MLP neurons of a small language model. Each row is named by its layer, matrix (up: input weights) and neuron, and shows model dimensions 512-703. Each number is 128 + 24 x the weight over its row's rms, rounded and kept within 0 to 255. Numbers have three digits each.
After each neuron's rows, "fires in" lists the words (lower case) most often at its 100 highest values on Wikipedia text that the model never trained on. A number after a token or word is its count.

L6.up2896:093142106173139109195151185098113095137150108152127113103147159138128134141147142104112125119076132106138113124106149142131132117134121139114158123130112105087133163124150099148171117136158080113149175112158124144157141151095119139125125123125081135115103140140165100158099199161136087137108168141165111137143129169112122162134166122136099121176097146164094116103113134125098132106138141095149128134155142136156121115071131117087146132116121123125125098169098131111123145169167129123115115129142187133136145084123122153102118125124144145125118137135114095105137144086137134156
fires in: "still" 21, "by" 15, "often" 9, "always" 6

L6.up701:111099161096170110151132167104104128143112126135186160158161128089102156080137172133108136146107149159121117085176080113153120132130112133143117110146130116158120153126134106102178096141167113113114157113139119136109130123122131141144106079145132178169118148137108140134066120114110176135110150110138129085123125203138142106099171114092140102162147112169116097120116165159158123132097102142157137140134163139124139100157132130142114164127148110111123144144138108128125159143144198121158124101133071072119124165136157157125105114070077148108139121175147144108186103133137086151
fires in: "his" 39, "s" 12, "her" 4

L6.up1541:117115139091113161131166136139147137164162130134130133157104135162133105114157086122132148093123133118121115123122117104102119124151125154124156142153114151139120090112120133169129117124144111118114155154154122153066138147097130168122109146135143165089107158142100099132144108129103074107109157140115098156117120099102124126147120140165159141138111125116147099156152128098122136108137107130112099095127162132125136128133125135117142144105170131084108140122136155117138116091112104124126108120114106141117114142159124146116168126132168136185136105126119099147122149186097120138
fires in: "due" 37, "similar" 5, "according" 5, "dates" 4

L6.up740:153119165115128117150143125134126139089072097103091123092134101119149111101104114154100109163101149103158171096141162139166117119166117130110101087151091104182086152112122093103112136104115133129173150136163091164133131168142111126142102139086082117147128131147127119142119146114098132081095169115110108146134098123117113126147122123154148134135139120143101105155118120123144128139146124163105160087105158137103121185172132132106147163142101162118138112132090095152175121143139166116166145170139115102117112152125112129091149156134167141126129094154175133179093094149152112135
fires in: "will" 25, "would" 16, "who" 14, "as" 8, "should" 6, "named" 6

L6.up2824:131085163133156160109097131143103152092137081120130141145092147138157127119144115117117115135110151122110143166088144125115103131040097143127124148171131134149124093095082139117125107128129103126163129123098111147139143101097118114132136090157145125142130128116185151146112113104125109139132134134143088136114152112113093122105102115143075141160116118142113131125082131091110121116137165147125083090135130178092140136134089140157143098144127104082128168146152130115090126144106147118121116141128095112150155137143135152146135154148086115149110137120125076128119097134123131148
fires in: "state" 25, "national" 19, "world" 10, "s" 7

L6.up819:158144128114160133130111131122125087067139119125170107160178159144158115068085109114149103110138178173118098121160150145151124129134092121109184134146130151123113130118116109097116100097138092137139111119121123138126147106109124142098090125134131124137166103117133118128100137110140088158123149149089126104122160134118095124151134180156156173118126154152121102074142114181145136142136127123130089150137113070115173108100150091128154140072142128091120118072074148115129150082095133136116143073127138105155109154146161149096185163137091094143123117116121182098167122108108086108
fires in: "school" 15, "university" 14, "institute" 7, "academy" 6, "museum" 5, "family" 4

L6.up2173:117108137108123121136134139191151131159126105148111128170090120106109141075136135138106132130111156163144140108090134150132148135136099101142152113138131150154105104113098144133161142118141073131122135118166111126117143121110146103142132156135178141154108167116124161122121141123075123160141128096101082133106064133124103106123119108113111110150108141115150134106121122121089143116093158148102108157132109094143124154120104129118108130098125162118154125100107127118092167198122109168157154109134149190116149104162153110202133105091162119147141104121126115132110093105102099155
fires in: "united" 47, "information" 8

L6.up665:143197122167093171109126145124116129152110108130129136128118171153132081155137124144089119130139123097125153143146198137085119119126163129115139139151069136135148165135118152171104092106154147096177164104114116147161160117127074095113176112130098136161177106198120137129110137132127103107137147118121136155129123123133157111135130127105113120117056170120070125135170130168092176123128141091098122162140136113107142133117144120147117138092135154197118119130089109193129144082095134093147132150139133148157081130163162171140175145155130148123144123170110128143144144074120099120
fires in: "by" 18, "s" 15, "my" 9, "per" 7, "polar" 4, "our" 4

L6.up2338:096126104114122123118133143097174097144135140128127150170124090133139133142147091107088132132093124129100108111093149158159142095106137171074142159141090137143138123116121106152104156121150122114124124111107096153121141136131154122106114096149145108084113099175133167174148135148109100103146143119104139147074143145100132130104129156094092143127144133070126140123098133130169155133118136173133111153100122128104159139089105148137124116156157095122167137170111110145139147104148118146175163131098086156110122107136149110149118076120176137116187067119148145125098099138107071146
fires in: "according" 28, "first" 14, "next" 10, "second" 10, "last" 9, "due" 8